MLP neurons of a small language model. Each row is named by its layer, matrix (down: output weights) and neuron, and shows model dimensions 0-191. Each number is 500 + 50 x the weight over its row's rms, rounded and kept within 0 to 999. Numbers have three digits each.
A block is one neuron, or neurons of one layer that tend to fire together. After each block is what it responds to, as a language model described it from the Wikipedia text at the highest values.

L5.down402:455541483476478583506482620525507342492589554506537555587570536595486499532524518502408516512413537447385521512442500565537568509486488495552470502543465502591465455559522584490520509467387457464441467524553559495501453465507374577502487501547545426438403454580525538462534515474520492499518535605544466602481466522527504450436594494580487553512496503489565486483394421424494543521455477506550545527407492437453475500486522442501553462603456507567431486463570488452488528514448611478415499535485478527508421462519493456475503447561441482438547465539469555446472472468534479560
Responds to: Mid-word fragments like ra. Short word-internal pieces, most often "ra", "i", "ia", "iv", inside words split into many fragments, e.g. ext-ra-ordinary, Austral-ia, Un-iv-ersity.

L7.down13:478612450526535529542526500490444499494440423507535566584466527534545427490479559515617483615499508544436560485498528372529534470512516420510519428556472468529585476343460468546445522502548495519459502529432564573442577607519551472523399518384526557535483500497471543548466448498414541484475490492440472486507486528462454533487494487550463554477444560544558548482462477591528513601502435441478496457550431518450558500409554562473467509531414450563512508464461543502506495522514545540447502477504461454469609599527400485501503485461528460554390469522436396568469443513472522571
L7.down52:507490507544407634545423466511460490552579529473499635480424462449462500523553455503540470564535479422483462393528552603378458492591500517522591556628473569462517534511520491444509485468479421454449577559581434507404518428537501523474510502513461443530410534490447527412488439505542495480464658450559510485464503435469528469526477552412411520515557481508532505553456520508434449569466394505500514505491495515547422535515426530400481515468479471436502554554538491529523484547520485476471444534508469480539479517480461520548534553548560491505569542551447594538390571493503495526
L7.down152:426536485477521559519455436464459452578488523488472527461522419488471517557524509411493488479497487552473524537562438449467555478486538391557485460445536491512539479452503551571447519485512467486480540445431521600448473425556535508504474476499449492503484517477429648520553580563519567448472526416460556497433502567422507587473463556539518443626463493559521509469491418470599461563431504458446584524492433447486390455477544524563576488468407475561508545516429409501541543494460435496572514556524504484494582496504577524523513570540468502460545480374615524482509520415651493535
L7.down173:541518463547458513585552501556500525517492506533450584482612466517492408415478446508568533488540456497511527526441575495543506530536504456515544573469553434605361573507562419481421518511416542502410453544538421520458500568469480579469440575506553506515584470536446603489527529563434461476525457439454522506479389530439492520483525495471428495507450427500512442403555480541515514505532483533440486488458524474530521444415568449430568477585497482500501495523517437450584534490546611612572546503534449544379542571495463509416524513558454458409406499453545555507467507481497445507
Responds to: Parenthesis after names. Opening parentheses right after a name or title in lists and credits, before a year, birth date, translation or alias, e.g. Joey Diaz (born, Bird (1988, Switzerland (Schweiz.

L5.down289:416450496434445392540449552469461501546496481501506563550477483544529480432487505479474484596478531564561555517565512488458470519404556492520449466451535549440518558520496487533509486386545553421497482527446492427405511517448429554508513579485529564484417440522428532446622491499488503437529570433498545394522534517501583509513549429639428559552514531500422555491475553436461513425518458550460490554440470493533483506462499513517501551512518485488548506409555444620505461545508557462601449414562558477490504452513564489443581529439410470493532613469367546496539495566536531508
Responds to: Leading digits of numbers. The first digit piece of a multi-token number, such as 19 in years, 7 in 7,166, or 1 in 1562, mostly in tables and dates.

L7.down57:548499362492504487466493435519506470522455499473412425546464419496516508455506449540458502455512446527510492544533512456491491521445401476589515482567502469526441545506597550506524428479572500533472428545520473466465498464500505394478491525388481458529515488560456511525481371456551464592653510496515507571510534591453526578438459464506500393517510463456476483488464417540507530547583490483499456452491570518392487484462485496571555557489506501550550431497480467554539523458467517567386433484402441484495565547563539520476543555531512485544503631585476496606518490517614598589
L7.down123:484507536487646534502552468549477479520491576463494545490502461450529532519566400447484544490571469455573477511500507482534509454546531512541512478565573528436473486504368567474533447497589517614494464465496556486422513523496514482474521446572448541577461442477419522480529448515505518527419516479484486448607590574567467530542466519436536493510448467572383576570510451494526447406457477487496471504523513468512578517462520473469512571525486470450392501497468528540550454632381485497448481613483441454462425518494556525449465564447529467482528466449658484482485526516493502344
L7.down359:561479544602533532520550481430540549476490479519499457492530544522485526388505379481443455480596513453454495470541497504535547405490516441538456480440554515520551534467477521529501534560564493539542493578505443541494480508507471453559474521523501458569530474511516498501589442481531387502495498544501473453481529549493327423438570517516470445545398543496366542530475527469459485490558506413422458522443428517520521440484550541618382543428496590555373461526472533576526527503498621511555462466547539474501461529549456627538585494428518406509529481520463546502534521492491421468
L7.down565:550483468546553457418464560517529443478424468432508466464475503594447528586476515489472562426543463501516423598477487497515416373505451535497498451542573438460516593570580514393541385492468525399562520478540491494470490542396536506579584494449542526544478477624475547417494473497548571448488493587439524562513532511560489452544486483514539532600546491450533518470475478429477479492517502493521569499497442502492502466369592504454619498598455447511480491488544422585443460536497526496473537407497424493555481538472503603531567494486468528470468532512539500527402462461447550557
Responds to: Mid-number digit pieces. Digit tokens inside multi-digit numbers, strongest for dollar amounts right after $ (the 5 of $25 million), plus mid-word fragments like subj-ect, B-e-verages.

L7.down68:485579479567490530459526473557475529477573545424507413532541449540507491522418584521451538557596466405411454460434527540496520541563418491406504592627507527445545470502525576409510461452554568543488483493471531508544556573528503457517615537547518487448481577518559573540529440551516448482432501462510462426549462565447492511512464554362475544504575460545461539456448460559480422488504504485475564411439546535500497423520569547456575526463507494570453506469460514587389530476499485507490469507447486470560483514410490572495526526527474561423500409450504516469521397521451395555
L7.down266:442499521451531392428516498408498562443542519446522434487497449493462564422459435534454467471527492440465538477541508519525552556414460496535472462496491513579503466522533555475505508581459540512505554565482504422526599452454473533547659623472510572525422510534499535508394592500548481570478481522532536481543499512468480564456552545579402461469644421536562487481546439439511558478570483455574561485431492531491584461421447572575454538478384510447536525446459437520503527442402500509438463555544542527595488496473577534544465458451510505478442403501521469521541440483480521514
L7.down454:481528527507466440575451465433465506548572573635514487540522590520615608515479363474565478504574505439528517383519535519452468553484560484521487551451477467330505468378515429530462576541485443529546554495558605510487461509478544516531606463525413506476491392507466486438492584573403478526445462499570498451442503478587478445550555531504561542442472529510526550532528494473552485545510506509476545416526548489505480569449519485546418469490519548436522500550563473543479568470415460499510475427493481480443509470456445534525464533486486496559498450426415512410527526525508432545
L7.down617:516558520529535578508483512458434507539377474498546570503423393585493526522543610543476438516587498545508533492509366572535505504480488471583497547413466448487443534532529492486455426465463465522483429544403468442468515496470483492549623510537485522511484425440461467454519430536505518585524509507484538527464569507505524475611508553576499448470562500554464562565512343436523525450476546506501588445432524454538482479492601439405451427506501490540480578462495489482465407546601592527495458509482483413516413460506480576396494474502494551456548495510537455534603515470534459533
Responds to: Clause-initial pronoun "he". The subject pronoun "he" opening a clause in biographies, after a date, comma, "where" or "that" (In 1935, he married), plus "he"/"e" fragments as in H-e, he-ld, H-er-itage.

L5.down572:513523488507495527556556644578527530500411473471502532439531525452431421427515475552500502504576520606509418422540581614465449535538583426418599443512534495600460517490560498446549548529428480463516510508461534476399385469405460488537525501462574510498434561540551459529529453509609429527446485567473501507548455548512484538498543426455462392512411480490502447532551495481613478532505432551582442506576499545524495531442545524430446560497461475531505489450518473433553527525508414504461402585528478468578500458449570459525506524487511526480445475516449530439410552529532501512
Responds to: Parenthetical after names. Mostly an opening parenthesis right after a name or term in lists, tables and citations (Brenner, S. (2002; Piña (born; Willowbank (NL), plus word-initial capitals continuing names (San Francisco Shock, Team Maxx Solar).

L7.down300:417486425594449499543476459459521486508482577503494540510518530552455552478502520493529532502516485521457451504516362509414413458537534494473500547484451456576497458517523477545520532535392463453442488518480530504488600561386565476532502651519537468506485570543508561545473615564614449440462401514583540486490446574521583538574501486494452509457453519523447456549460552485522550487595556496542480511445545464435546459545587420536451411561448506474442348478480470515416478500450524447494458605470428445515476486561535513501455468409528418544474592505475523518486539507539553487
L7.down349:474566514573420489522455499523550520493473499573506521501530444462575508528534439517475435550541419458503455523448451483527503486434582519450429548574437468550503411521538502446519515523491440608526493506481547512426543546479533528490501483414491484527409548481434573558457471512511543471499547518539505688543503587478519422564459528589483543513497472517509534432438585466481511531424478504554507563462551512477491436431606339432585470500455469445377460513511470455486557558498558511511483494396538563514390546465457486575422565504531474515563422496523424485501617487499476504
L7.down469:592526529572418539508422466623555485472530446599440484459558501516553498518560461525516628460504477487540507509527486578440577531518484462572548507508507472452532448469463492457431606435457524504569498466582494504505554490422433438503549498464606422531475450489481552525509525518468590407482586485499509516433570401486523477535433554471507467492519474492522491435452548495526552624449499540479490410474457529477447507483553448524435399452519568529479423447504466440433528472496487528590625555516609450562532412449405503507486477471530619511543428420459462525492501514510481480
L7.down486:557555565433454524508440467466540444547454511504466497436483571532499579544506572519516572450630513513506526439508484444419563527559560495571485581434496514423540446547569435580558584419579493496460497482484651490526502504445456407445499473479454416491507536522491447529659495512483517557479512472505493528460626494445454488471495467502467464485520515494421537442530485537453537527484503517457434387518493437482427462521407509551479550574519553411438470437542483420436451545506467516530503484534406525528535489593445464528476495400489508435571524500612507513515459582460550560
Responds to: Mid-word subword fragments. Short middle pieces of words split into several tokens, often after a one-letter start and before more pieces, e.g. b-ra-wled, out-s-ide, app-ro-ved.

L5.down655:475435590507403503476365546450502534542487588596518393521522451492498543501499423458474498499433513566485468512524597489483551571534515620470438580515513540411457544444511581513472444519399528437485547516530452508466390480531436475525574578621434504502471451550513419544561468438413480478449536550488480420477539481570499524492505487501410572493487449421458465501590474508443565494549413522531514521604482518531583507509419486529574496527470525553501507534442571466523483537448522432536498539504584467509455505427436577420578517485531538463534492538448403484426537513501535496
Responds to: Mid-word fragment after split. Short word pieces continuing a word begun by a one-letter token, as in T+o for To, J+ames, st+ri+p, en+v+ironment, plus middle digits of long numbers.

L4.down232:585546510497474456562525455522459466565547425531445543462527445491634507410530503550486536491589472479536589447527518573480470557494504472503524522420493522556508577513502480498461524486522440618488552460557503476469584494510433486556443502471552512489485431411471466533514455520427408437471573619449449452465547532497554576443424585540447539564502549472548581531481463490460409423493441530501541440562419558532483524529528461424494456470558497398585520456445498493624461468485561460434494560508460480610413467473452482474407493529589466516480579462437495459587505467464483551
L4.down299:495469472419465535544398563470513483476499553517523494502451527502544527537470416550491570430426460506397474503490446486567463464490490504426485429536605441474451435522497527493573479601380368544512578534555559450512527510604574528450509541511590567507501544533431507631577536539464508393489522422446485529495465468505431540424522475528489493438522450436514431464485565524431550605479518492490489480463449450536507561536504525622548435608472509521543525392511441518511443496478574545452489570487534455443462556557432537534524573488574481488563482493508508543457504398461529493
L4.down398:571481520454499488521514477551442436475500428527493500386443493537498498474541494491450504423514562474499457553550541595411455563578491441489530508559580463558551528520541623535466544340553447440518539546523442484481494485510538452456492424503522541532576534476371481520491526487550556499501514527588437527424534503607635376469446503418489551532549480482525455554488523509516505563433477504536482399435540488477547551483483546604522468561415480417576504556409469384463440487494559484497585450530442493458524514520462553510573519529477578503504493512447447438527521456440489450
L4.down668:515491518528486513549409620475528471502412480495449531474471558477510422485478533519501478539348522425447502465551554490526561436509580522591408425429496430494474555431564565494497516412514450563519446473503507470589467510537533489553498479648492526399476436506518458461612584515554510544526527531481512457493493476486444580500483556504417470400480537433621470546468519475459493490364499471477467506484465375544487571521530517460529567478542438468535524530560539461460607546549568471577574463440490506434393495574498535511527551521482465454519516570470532517545462525509463451
Responds to: Predicate-opening article "a". Fires on the word just after "is", "was" or "as", mostly the article a/an (is a species, as a prisoner), and on first word pieces like pro-jected, a-dmitted, d-ivided.

L5.down80:504557503516506539584499511554519535539530471486560468459534475596529460421482535517468491554459495470482532498415521525464497455478577505551432444469465492413450510519477513598520529411536532559498592409457449492500478481511429546554596527554506532426468555599528434435484520488580493608566517463500508519536478530442530557499485462476511483398492402543577420462493505532523466536530546377558524495446567547572478471516538557432524483517533461644550522388535490568480469505577499544451496419476484393523518491447422459529547475532518539456466546487360519406565436452419395497
Responds to: Split-word continuation pieces. Second fragment of a word whose first letters were a separate token, mostly sentence-initial pronouns (I+t, H+e, H+is), also wh+o, hav+e, h+ad.

L4.down535:506484449503451460495472508570551464517586559541538462507539423550528499477552442450490490490612497495525532496500441584411424593533460457594469491486485512390584544525428516495505462522454394542488489468447473520470467415538536532658383463496546490482492576509515458463525508491425517505514613446487512494484429596535515566465457547462441484472458468527534481469469489508503430473488551595570508507513450480505568467463606547599520525388413501504472490435464543511522496466525500476523446544523625485551368505416486410413526509468465549520545529509550581550517438587540486450
L4.down600:505532481564460460532448537464475460491360518567471520584461554527375538555515472476456496512565488520488556574518465585565502537562548451534505493502442551395468533573466477538521512609479528524505407544394517482494474402439461466538407454465568529414445476408477516512483516480501464492535521459584533525531389554456478430460399456412464506441519546465511414531572598481587493459466509567561435448517475455529509515562508520502547565567449488608564458482473524600595554399490462432514515527552435476452463477529557480490515556437532442515501506536475561569476530553470525473
L4.down627:575533528541440525480443450465557526565505461521501521588532503459573626532501478433468531491508461538491542524493409405470495639510566460561489491384466492427467557442432597493541457487429469617461622560477395533490520505484399491439456534468523480503532476570511554466542485461535485495478475483544550535482479552409498469515449562536487499506531484558480451572491454531604438538451579382501453533454514478501469448456618548531412484509491424435469557424612454530473502436450573483513540602504529548478472502502553497486514495490571469466582436504430459561511451508450502530
L4.down716:479507442449463565517468509414396479465512394533488499395534496544437513529511454487512525502527443541482522466555610508547513549469565469459533486466463426535504550491457447478419467628631481504410489570420564607489459530485499448476520561528517544486429573466487602476543477544489322571460560492396511496588528547550486442529490456512487480550507572463511565511538498424577458568517533501477501528526520520504554599415492520494524478507547563531485475447548419459505484461459465553484486407487533487518426507465585487451436561516503467502421404578474516486510485499480600598
Responds to: Final-word start in names. First capital piece of the last word in multi-word proper names, often in tables, e.g. Byrne Arena, Silver Slugger Award, Molchanov; also a following | or ;.

L7.down42:484557523508373438528551446475433527470499434495489524456616528430676370390480511474538458472516635531580558488391453539576496534470528594488489503550484446533497465570513546499534483465552507613532512468518438593505522524562496531534453416496420542480413490555473534561468533507509577593511478454485420485526529491501518491444536414598399492509447526542414494476459487438475497541516507512532524583452392490502518448557512505395493495526511538498455539488549534530559544528495494453494491477488503532445488436488527503532402477541416556481498468493402443558481453528559521504
L7.down228:550443531510606528492504459578511474449454509554418583552520411505512491514475511653560498567478544541531537560428501600380452546491533593405451479479486516440523483421531469363411617495450500491450541388461496465484520517512550543444570515481499473558446472461499512510480568476532423482558484564415454493518471415510528581507524498532515476505502481507531527532483509527431481535535490517452503549571507576593476483455479540477446474598513489458453473475457557563533528472474431472482475494341502551438480559457529539526583511499392439542486614430440530494527476558523468471
L7.down420:404495459592521515522525535517641511492510463526465473501544469498454536439521465492469574508444499549501492528449493527531527476496494593553411489583554492471502546460420514445424470512491554542497563475491541496389535507501487538447489591497427505482531570474486422506447564469477417571528553581532502580533470530462498474503510437521459579472497500449467437504432550523429564513540441505479474490533550514456548433605437513524501524556478519627485446472397538502486508547503561438494529350594480501524465509454550464515561493498436474512563572424258533486520449506540501427
L7.down676:521480517512469499552513435475550441525556523516440457444464558561507536447555520468532518451641651513559484517443474488492553530624475507485500473519415615443538537530477488522485412612510500577518516460439470446478533404413477436429536576453545415473443466574456527465481474421517499468521559531551405425477467560511527511504548547528567559524512497414386499489490497568596526498534461497556419414516425543497493447447531498471515482511475512584495502497538544558492490477387503525492381514505561561527531518519499545556472467463347453527509466484442461578546548476539453533
Responds to: Digits inside numbers. Single digit tokens in the middle of a number, especially right after a decimal point, dash or colon, as in 5.4%, 3–1 scores, 1215.668.

L5.down33:519536530442468495545511476605398543444465502503530572518488528498461471537509455555487463504409561491554551521626504516407423461461509514496459419509362612495455533503491517542501524486560454486460495440534592480414533494480413518637522538509486420455554519411546470504473441456507450520581388519530439513530504587485465516447469541434583437480534392515506498507454455507523452526504405490377447440509426586448542488479565498472480554558545503447525521460525471510509489499549414566451562531504529537496458481514542524503463463519516524551510453562548592679549492479546533510
Responds to: Word-fragment and heading starts. Fires on section-heading == at line start, the c of .com after site names, and pieces right after accented letters in foreign names (Schrödinger, Köln).

L7.down104:540505457530605416525460456410455435463542522489494508539551509450439579573446460458516514604398578588525415554405501467458503554537492467497484540627548432554480516578477520452437499437476609500514483479497518558406559475554546457464481517473452501574557531512465465449474425485518395546449448477596500497534521477575476461534454514459491505484592526519556525497476486453534593491583458532425494394546410474520481473475418525472539578556517579620485407513488488461511442432464526548494559539515530434506543489461541486559599510467472575540465483425499501457495478587498421471
L7.down225:481528453569448450510522548519502501537514462493479555473488467501499470440428456558521446502446517513487475606438447517541508549462505571454444477511516420447475565453530404554497527551648473670546431458455573497429529501506497484466491486565540526513454453516502584537528480413547631476516565539466493442487452635468478426440458536532599510521549436425440499499491464528466496469568424495420472413363456474509551470520593520550537482531466482494466424535465568518453484530519503424483423489570504568463479456500559571500585508459505463596439568476567596493468547515485523485
L7.down485:481531519483449482513429513435549411563440473493538606541564576405528515385499575469545521445558573527403458553453431484558564459403536507520433569509518610492507454445567526587476475492459412433570534492540422468439577463480537556402547571577437456563495464387501540561451467572530416532503541430512560463492502495492444528501401518546460560498504543460491469603536510589507540504486523522502467437545568514551409469463512478426559486611488497509474498524555470529497481438538443500462527552486514471543547379499443519556485477474416484503462471485517493497577443450546503524
L7.down587:456406403552532533379480496514418531490450372579509466510567491510604435581423471430554533536500584566592537502393457511494381505502446562464443501473385504601475452498480631503464512547496519498554477539472501516554524476511459501454533536512454526406472456485532440525521472514500456505468482468481419494552585528591488416449517566521474534498503458451568458513476578430499445505541439505568544483497507571443536521521503522532527543536469480493523449508468479568557461451554450546515485547573482451536478479469532515500447401546440565517419529540374609556546533496579491546
Responds to: Wiki heading markers. Section-heading markers == or === at the start of a new line after a paragraph break (== History, == Cast); also weaker on mid-word pieces like presid-ent, produc-er, thr-ou-gh.

L4.down11:469516548425528531474592570597515503536501565537478513488497529532418505444486505509418441517435622545559494520454535605509443428404446557565571429508519436545477493479538420513473474419573481530508449509418433377519472505495551563539525543498436488503582516525473399513510489394373488531487400541492514579633486494544515625496517541412462483526475389609437519458560472452441509506534485440507489495479491490555461536504467508508490498469434515456478530491557485434512539553476555502452500570484502525518543401506409531545487503492489579516525562457584474580518452425493545519
L4.down153:494496450534486449414443578509463535552538575501477438468503477491426530492479473626428592437492565546606549543503491546484544462452546481484549471507481490457466445506524518590474473591537489462447499517538495504496585487452534476487384557516389534452469540478494425469495482438480447457463503450450520519614501518454429547464583564467503539503543438554440526506550545529561531434556495454578533443442556468472505641448528444447526569507374544538479431506521572519598488584431438531540503532504479512523600467581424494488471474518460449401485537503543546562439543526438454391
L4.down295:478512450494463530509503510433445493631498569510527482481586447421464474528411604557550506555521567561477486581461551476546399505522397463491424437415500530593558461502479439480537443463515525551484449445583524417545474529649534507482384503502471476457500545474475447543514525459485553518604485492358503561538539430468531558470441458481473546459595560457561443546545549475464486492498484509444496502451605491513453550534386457492528514432465502508497630505534552435480441508478468464492509468469524556510547400492519575562458555570448520458493446496580518463548528545472470542
L4.down504:524476467512554531527480497529381500458548467485566521529501506511508501546500493517491480521484525476593479493500447532504488428479558503534502470561510603612407466525497497529452387602462505478569487493425488420514514504438468589529472523492519438435541542522525417495544542531360381463523467485517520443629485504465525544520591459465425486459558478481443521559514493377469529466543414443521531498458516523583630538467450460542525536525429525486509558523525536458612507564471455432421489543476521485580496425531538431403416446589533541423471600513475594532488451443554487506
Responds to: Split word-opening fragments. Short first fragments of common words split across tokens, mostly at sentence starts after a period or line break: H|e, I|t, I|n, A|wards, w|he|n.

L4.down28:510499489538519488538527507448447527636478523524498481560446492464522495526594572519442556550439447448425552491458529409588411528463509431398503537482485474537557507538463594513489421508551498523441423543415464561436543505425472546515491525502428478448532532465564558445469547357556552458545498599421419445525501485409534504602509562464516519586495502502505515494502422482549475444450529489657422447486477462566445490541460437510528456485460461462459568533441501521448482487519516502424494476540527475453546509575494587521598499520479601425444478540452518509552513575532569582
L4.down374:526484466509452492436406529515471455539497472482515433440436427534549564522517492556519521440449471502466554580490481478462534483518463463497480523510522479457540516486449513500488485522537485524400512431581502556438525493468452423508653534464566409499533595524478522497413566467529519477470489540435502444385445558496551467540488512549511523542472493463516459417486434503512493412487559512516509424467508485537479499555519478483428508462577438478454502634465499516499520503452508392493460512447551578504564515589541695522441477603523466494530545480495463607686607455525543560
L4.down730:559538491532470453450472509501404488464466575531536531513524373486501441478532552530457479416460537562440542536534518543508525421406436451483465491472477465545574568473479580473430454344519482495533432530522549547482498440444477461527572611454489553463539545548565398492506448574573518445511487504445523576501561529530497537401417473482412548419466514431503550489561499422505475449435419624645494548459527479468499558504523478529481464438517511469498530626503509488511452545518510485487546503540518355603518461540566521471507595516470494478476578526452476560518489549521498524
L4.down759:492503492524514494482545557479505481511507413496506486542539501523415476559561531529501499473519528469407514444500483530520488413555533469491415523503560497498524400478526527615501496498478375480439512425567491434422625521550543506465463539519461503454446582451503471494409503468421490555479450430512591560415502444401475506511479559434471459452495447580608487359523551541502501525540425505513564461500452475498564547512567485504512556568618390438498446507526539454503470420608445454573505538487582450526462463519602554464468553528481593500536539620477524548518405516476517520
Responds to: Wiki section heading markers. Opening == or === at the start of a new line after a paragraph or table, beginning headings like ==History; weaker on stray mid-word pieces.